Weights of a small transformer language model: 8 layers, MLP 4096 GELU.
MLP neurons of a small language model. Each row is named by its layer, matrix (up: input weights; down: output weights) and neuron, and shows model dimensions 730-985. Each number is 128 + 32 x the weight over its row's rms, rounded and kept within 0 to 255. Numbers have three digits each.
After each neuron's rows is what it responds to, as a language model described it from the Wikipedia text at the highest values.

L4.up1346:153137145152151136125135099135173179162097131061147149146157089131075131132178156197138147113137135099105154135173121140101126131122140169180160131119154121059166118111087163096128110138154131160088174130189105128163180100061199157206077077139124202123102142115142120081148151181126108080153139146146038143092147123113128087117163132064109178084100114120098133139161121115090165075151116151084178134128164128126154123109119129100079168119143140097139134141137104173243151132125142100137113086190117129173155171127112127086132134123108149093177162106144106133153158115118154086120154192182153091107075165126192147162125145070106119108130142127189165146065132093118125141143182144104167122134120114097164107127128138162115149123135097131128077058065069159139131100119118
L4.down1346:096111107090087137123113116109157147101129096117165076165101149103127060144135177125148136111140125080099145128123054124081175110097094155142087155120094154198173131134149144082130168140118096101121204172076128129103109126175155146124181154118100100098126106125113178133130166144096136135152197126124104096123116159087140108169129159137154119158087113086131182118169182138141084123140127160159130164120126167087119142132144147144094112157139127145152085156118120089141123145107114151125180100118134103129097151133055106149191167170116070110127139115068099131130181109149141066099113135127112134092077092129131171137110053112099111119044139139112117162159099166061082196121149083105098090111137079103088156073100163122115030128127112135136096092135118106115133156144102
Adverbs and modals placed before a verb or predicate, such as once, ever, can, commonly, briefly, since; also mid-word pieces of foreign names.

L4.up685:116165100068103075131154168139130187096086124103123113144102168145099105146134115186114130138151117125083128195125106122110097173059109172150118140129084158128165081112094132203097146114136138132080122116162166119124085168148155089174107100092134036134195102071104138143160133141075151150118137159132110153114141095129122177164132160118181184165159171107108132136091132142125191121158186111135132102080100093147061116118107089170176105143134167143140171147132180098118191105074151102134149106110116190113109148105117113115135154095096094103130190100129125116121079136143117141102125063156159112148111096113164137160078173087183154135103200134097165120146123120160094131147196144108102160132166095117118112119145074212126153097158147164163117110131194110118105107132119
L4.down685:104145150098105132081094137148118120144149127093126091083083193143106089165106129101103086158132100125138135139116126120114142148143081137141075098134071125119167116100145107174102096120101165148075124093148178085066158152106121149186111132098130110099077101115075133166138145107116136156114078202116137204158165148165121114136086156092103149124137155130121084101153138082147143101171124119065149173084113136143143182104118123112144111129155161111113180132124135085090170200099142097111201142190155172077108132080111127151079182133139074122145165085122094157132142096080170112083121124174085112096058115110155122104151143107108081091092139130089128125109160099169128168123141181129116143133103094154181086157157106209097194120075156089124154085132117145143150140117097
Verb stem pieces about to take -ing, often after a comma or by in event narratives, e.g. recover(ing), confess(ing), prompt(ing).

L3.up305:122083115078195096093148108098118126176089155075203155211096129142121079111103131164137118154143129149110085156131160140088142094129124126153201102200150036130164069132185149129142087083147127120139126094157163136127114132085136121102116162190143111131127108186119092178090158102162184187169098072205149135154099073111159085135103157064077131128152107123083125077124134104111148114118111133153126173132148146124077116144149102094135146162107096094098140172151126149115100117128139152114146122123091156092165104095111081125111154165082098115129112131147143186124148095174145166114094128152157079120168153154160141130086105105145110182154156104150110130059053111191162119123065153121145094150161159137043152133063171148166163108187163128144154115125110167068123178154110
L3.down305:170094153085133070133133078102092148169173148103155155099073127084152098138147178174124149140115122189086139206105103093188135164106143152160175147172118091107128164116090127112118117109145071091141077112155123080146145114138157146173156223134135122094137078065190171160150127101205165165091103076168181164185038135173137213139088134158087106103131113127136093185187087102128094144162157134137077164145082111141079173122121154112156118097173101048132138101151125165199140101139188165092146080064152108108136179106100146101103223133131162136091132180204133107047095070119115149115127086101145118149081056131101140131104166159134101139152152127176125136113102138137114127101136112093145153131151181114075136112178139106125128120111160162096114194163098071102118155133085
Short consonant-vowel syllable pieces, often capitalized, that start or sit inside a name or foreign word, such as Mo in Mohan, Bo in Boll, and pe in Vulpea.

L3.up2114:176117136118188153122141154104165105111136124114112116157086084069194130160172192086143125102116115150149071084155123102103158164135062160163133130145139172115112093124112112158158124125101148139129121130184111168151173137166167123122115086139126187113109158158104152142142103147127112160080052145128122118102121132138107088139183099143149114113088126131144090130101134180129128152064109112171182106171130137113170146137187159158143139094108111061094115168102105067159124146071143118093165127099173149122172083152060115128116085083135161064117107077162062136130113132096192088151104174155146170139067125124129109126110094094085171148161153139169113078153085124192131135111130181122133111193050176163128103161104112074150137126064145169135171112101093127096071160120120
L3.down2114:127117090131086076119128129088170125126066164163146149133171120146152141097126061120147159098153178124145090177081169135149109128106144112140156107136132103105112157119107162116134165149116102110062070121165152113145075121108109143133133180124116118135136174118132099147141156142097173152078074188142097117126140127164184139141134135125133110071111112079133125118150166141145142079134200239109184148092101140107129108111142133092207097105086154115157172110101176182118136148075128145130128136131142153089186087150155161140171119135166089085076177124090146125207127158158182155115083106174104113097142137131114104123162081154157119056137029150155105169148135141134116107069144071144140115215129128100180151084079048146086150155197095167085127105167116091114197114134170
Forms of be and linking words (was, is, been, become, as, or) right after a completed subject noun phrase, e.g. "the film is", "had become", "have been".

L3.up744:107171118138167157082128141138148138162125070153113097163109084123141119155142128171130138177080149146136185141140137112099071141122068184150108152141135142177155164155112149119167110151088129128136135146145105156128094076184175161106113014125118134154160104121124141147114137145158131129169146132064101160177117164104103149196145129119134141139120143106137116115157138113099108122153116118131072130066162118156152056097073098155132115136162137119116132142115157150127116130157139120185090153123155147103152134046172093085150081152119176113173153150115139141149147148073084167124148173142143189118106113151071113145077109101160077115105176174141128161141125145130142125159113095148089163134105150128124154132100107079125188195202159145065159159150084154181129093164099
L3.down744:131124126110105156118071093167147104157102132122142074107116124143129102068116151157107129155139142176120133080138140089168105141143186128151112138102109099109080126113151170055174143056092136167114188070122119142141159101123151102176113099127072145148127113214119093193095101088150100138160191164152116118121121127174096087137160140121134122160118133150086028085075131113091136097096107152125135109161151129164130180092109085093122082088106150112155162141160107151099110059160080126129072123174160049135119114056102155126116121077108135095107128104143146109195110095116117097086122110115141125087097116139093136178113125084179080185130147124107113107157142169133103103150100156159110144143130167079100140161109131038132207140138112132109110115082105162104067157108123
Nouns and adjectives naming someone's role or standing after a, the, or and in biographical descriptions, such as figure, member, chief, sole, prominent.

L2.up664:137146097151149130145155122144135139161117088147140113132131087184166099153115147149163154189077134175138070097121130065175112159085152085142048120107136141132055101077141155094148190122154113138123125136159172127107189044102131187116134116187116176109159125158129131170145115128156166133093071135151097117071152157184101104136163110112109171111107109134128097146152116149150133099083136120143166171153137136132094066121157119130173091125084145123094109127084126087144141124112105139160132118115187131121141103108161181167121095158140138077142129106177103139119156128111109165129135145136069148103134146100136162156103170096150171118130113161111074095132059124077136105079147109115110109169124081170135106082130158036084165120118210133155120122078102133120181134169108
L2.down664:144133117130125084064072127116121141125145161055075105148168132126125193123113125162154115095169188105135094098182136154138094077145202139131155124166126103155117128162112167125114152162200094150125088170124119170096136109034095108092113051078082128074146100076160134076125110143118178113134119071136146154151118147115107125153080153124131126112147189127197157093136140128104121182179129163109093121051124134124142044112115087115104141088169124133137094116165073126099118159126145110119133137207148090084130161148172172098170144082129147146164142085117197098115150079081163155144126119075147149104146102115123125196149066102109099122100148105155131168118145173104121144098204112091150129170152090151149213088140117126144098153098057140152162115148125105103108146083152
Mainly the verb or word right after the pronoun "it", as in it was, it is, it was not, it as; also née in parentheses and table pipes.

L3.up3846:079094151108137102116132166147101155128061114138098141112068104140068134126098133128096104091127161048207113133099148081154196130164120074143124161136141110153123055167124074201083129107135086146181152107051131091147167149097159094042175118074151128138138171069141075144138142101107164133125122069120165095108087115138158134090104112124196164141165138124146085134151151124108139107190133135145126162183096196090087086160143087137080142108104127130090103161088134073109118099138112122191086126151126147123180102149113098100157170177126163086125155160111187139173141099146141159168086111203160110130144147050156174140078138183192075098123167155150078110161105099145097116139122151142120112124138109115098127171091182042073198070125136167152094138134097139149117114061152
L3.down3846:080142175137113084197104101087163124133088170143125122144119103083187097104158138141133119119125098113192087093179116119100118152093117089120138122106093139174133164161117128110084148110091158128119149107066126108118148120110068142125136162081145139097130165172108030121084141103155039100148150093186194149092166143211091128089166135157092169130132106096162133128098113084147135129141147112073101118121122143140093159079154155104091106096107127133097151171082136179096110132091103142090152124118159118137177160096072070149101118181053127108136100122097120123110136142122130174130132121157132180163125217063125179138127053115113129153168120114126113118087093085092106121093194099173103118117147084125184131126117138157135094173126128162082116107085113102131196197136107
The word that completes a sentence-framing connective or time phrase, often before a comma: However, on the other hand, On March, as well.

L2.up311:093091151186138099107094123071143123130144130132139112071197064127145172112095148152120070157073082155124172150139092066121083126034034130177117126209131154150179110139172169068123116114160137111183130167171154143117087102128112123146118114137104156181111125128141128098146156080189122108112138092174084116094121105108087099128136150174079171190133118103111155124069118142107151158189119124093175154105131173126127192128136171117125130146117140079099095114117189174118122102065115138120134109137163126134095125130162126156097141119110125135139182092158108192118104081115116148090137167102181069116136160121119100127078140118129127098127142152121063164127161131158152157087131082089088160145087115173138099126081166186129143139136163170121153137114138099174098112185128
L2.down311:111130094131124118132128113135142091124161131085170177154110132112145121113159147151051110131108117153139139147112114091134119113145223145209078093100098101145156093129133115121097113100124096097152125113157101078131101109098135070111063111143134136130156094114184075136144155126109126130087188173151105112154134153105134087104145123099115170171093151107116110189053114102175151166195142152138108170121153117198093120102142155109136111168081165136097142109107143199146064104138113162123164094140122155103114127108131120152072162097112108121111140147100144097153097156145188146150105116097136158085116167190101089149181061101124085163102126086172101074168126158149133143155140139171095140085195103144088147125125144155075132134163131146083144176160208112139093132145115
Mostly word-internal pieces of rare proper names (El-ve-s, El-o-die, Thor-ki-ld), plus degree numbers inside latitude/longitude coordinates in tables (1-20°).

L4.up2553:148133115121125112143110177097122118112077131180135171120156106180127155131091091164141145082157178185127087037232147170177079171115097123134154117120084133095149116094120130104137148115125158095152154167180142121111164103165100146130122121130161141179180145131139130138149090090084105121123125108155082122179101096117139138155137085140133087172166186120099180123163132131093132141093109112129119127122156197113184125107165163115145121079215146150100118172109160124199142148119083116137114193143205179041159084112115162088118188122128109118086168124144170143178151124106125151219124113118109154199195053148112116147119135146151089128171102098118095100116109136112112138105093067142176079129136124146158057133080105072154118126092064109176073122057181161128164135156144
L4.down2553:107158133127181078154173125210105150076162175166108102144124133164098103115145168101095136105138165118073095120140155099084125084092154142148126159149175101173073080136080142103099156127140126069150134143087119132122136133148083150149110106138099101180124153134120084127128158147138172157094163091140174106159106125170112142095106138129138121139120164161117104168144192165110117129161139116116143151109123200125137104222155136121117120136152141125133148146165069091097057084134113151105141115067137095153129124215151140068151141134152097153170094124124129108136160168082165100147186162104143116151060160108122106113125144127196140123147097105125184095096112121125099120156181124173125151189171101123166115176155147159140139162107163099122182053120082143140134093124135
Copulas and linking words just before a description or ranking of a subject, such as is, was, as, be, or it after called/making.

L2.up3995:134150153155122119123112133170164132159135134133163156104161159116032118102143093066090150110109087109172157122153138121103145193210136144135116150141102089126132143156128054116115185098162123127132064131143123149157119173111181149115117118125168141131185126082198119078105118174090141126131163115087070121128110160169142155171099145147117125195175135099204130133077112070146115174126117117046174160127100151178107164107121160129052159179121144169140145142113105154144157112141125104109144116183158142144108195208137144147131104132109151163135085095127166112133141130166161153136136146173120120122150120153107095155132129073182154102041118132105152072143152141143148200126132174099085137111099160113184142105127119121144112170111174164158120085125123142101118101134164
L2.down3995:101086117118150085082078115079110119113184131092133173108137124107139134081075173149151122170094149103107105173119075096113137167112174114145124108082180126119159135129137066095152122172070176118164182137065084148123148114124159131152110137121203094104125185106155158159153131108137120112103145157154162115158084081146091120138113125066093113140081084129113145135141138094143164165128121174114094127188184160097123122149141119122088117148122112160099133129145123119145099141142106104089095129125159162154131136169138153122165143171103144102102195081137096097120113165131101126134141124128075134117132148094170166218126086108103115158119149187099162189122056178079104146094196128127142134141180108128117090106144126058098078099133159098131187072119095089061096135155076
Mixes unrelated groups: modal can after They (They can be found), month names after in/on/during (in May), and mid-word pieces (para, encaps-ul-ins) or table pipes.

L2.up974:147125144106090159163086103158153100135144143172151081139108076146138093156105208158148161121156116126144111108119172145149089148119110131128099128148077129170126114130140133066214184159151165129129123106151114097152093096176132133180150183185124117200165104175112065109137130132159134100113130133107075100110083130131097083089142149165119139200106150061065146155147147112138121147115117135114125144131100132088121083078071102149155114143097124138120131193124144172124119127161127143109082086119170137129125167161203130086159130109110121115116086171080115149150148114112065085117188132120095123150134141177135101186158092188176132131077150124070171138153158118094149176140131112133093167126118166107158157128090072105181190089133135149103153115132098160142149165141122
L2.down974:145080140090199103159109135132165135174182081132125151136106108171191098059070187132129140119118120117158123127154202085163162119125221065143146145140170150073113150117080118082149151134113115135132107080186091156180123130100140082124139121150106092094141127173150149145052107080118151122097146137137080153134125091090115198120132124143156156164160109169137061075116123159140104149131076144153171093172105142160108181139108111099099115144164133130178135119125205179115181130100132123148074110139043114130157147137093101125078132080085103132109172090104156132158178170113148141205136115134134150125122101159153069162094084153109085139141131149127118113177103126152136114170162085106169149151165174132130127126106116089143151098167064133224093114118111125104062139093111
Determiners or superlative words opening a noun phrase that describes a person or thing, mostly after as, is, making it, or an appositive comma: a, the, only, first, sole, largest.

L4.up1041:108112120131146131092159104134130098119153079112160154123173113057155138143117142157083122089115118132160123090168087110104039115140108101155141162154141103148107128199151138129164115109044160140104174137156142110198130102210090084159123128117088126144228111127113126167156121125108220129133133175103072101135122097168147106139145189084107192139158109093117112120121130120161121096138150068122166091121146159101149122155071095147138091146134104142075149171091120160137107134187122145171032116121141116077118228099095089064160120129086131136123126092105144089161140120164122111088147142116136138101131115119102128090096128118137120133093079136109146128076179165096127095130156104168148192104121154096120136189146147141137216104162176142150147126191125119152158181173104
L4.down1041:147140122115135117094134163140094099121100117120127107094112094083155093127056162128149188129183181183033170166113087136194077123126079103138131147159155122149144110134131106112081108131147166133079142089143115153132140090119135129142073080146111166143173150205134151160123099102133130098152136088129124083116116132147151104164170099057112119112165114182131089125064126131156131103125141120145156103161171129153121203161083108135083110058099097124157169146179177127132151114130103086112112101103147100178162139119135163155098106120110149124127087130118144140123078174145144103076146192189132076083128096097123160136102102169130109112166147127144068127174169173146078086174144154144095125081155162074115153164092119113167189130133111162206170112093117163169155137084087
Tokens right after a named person where a role or occupation is about to follow, such as the comma before an appositive, is/was, as, a, first.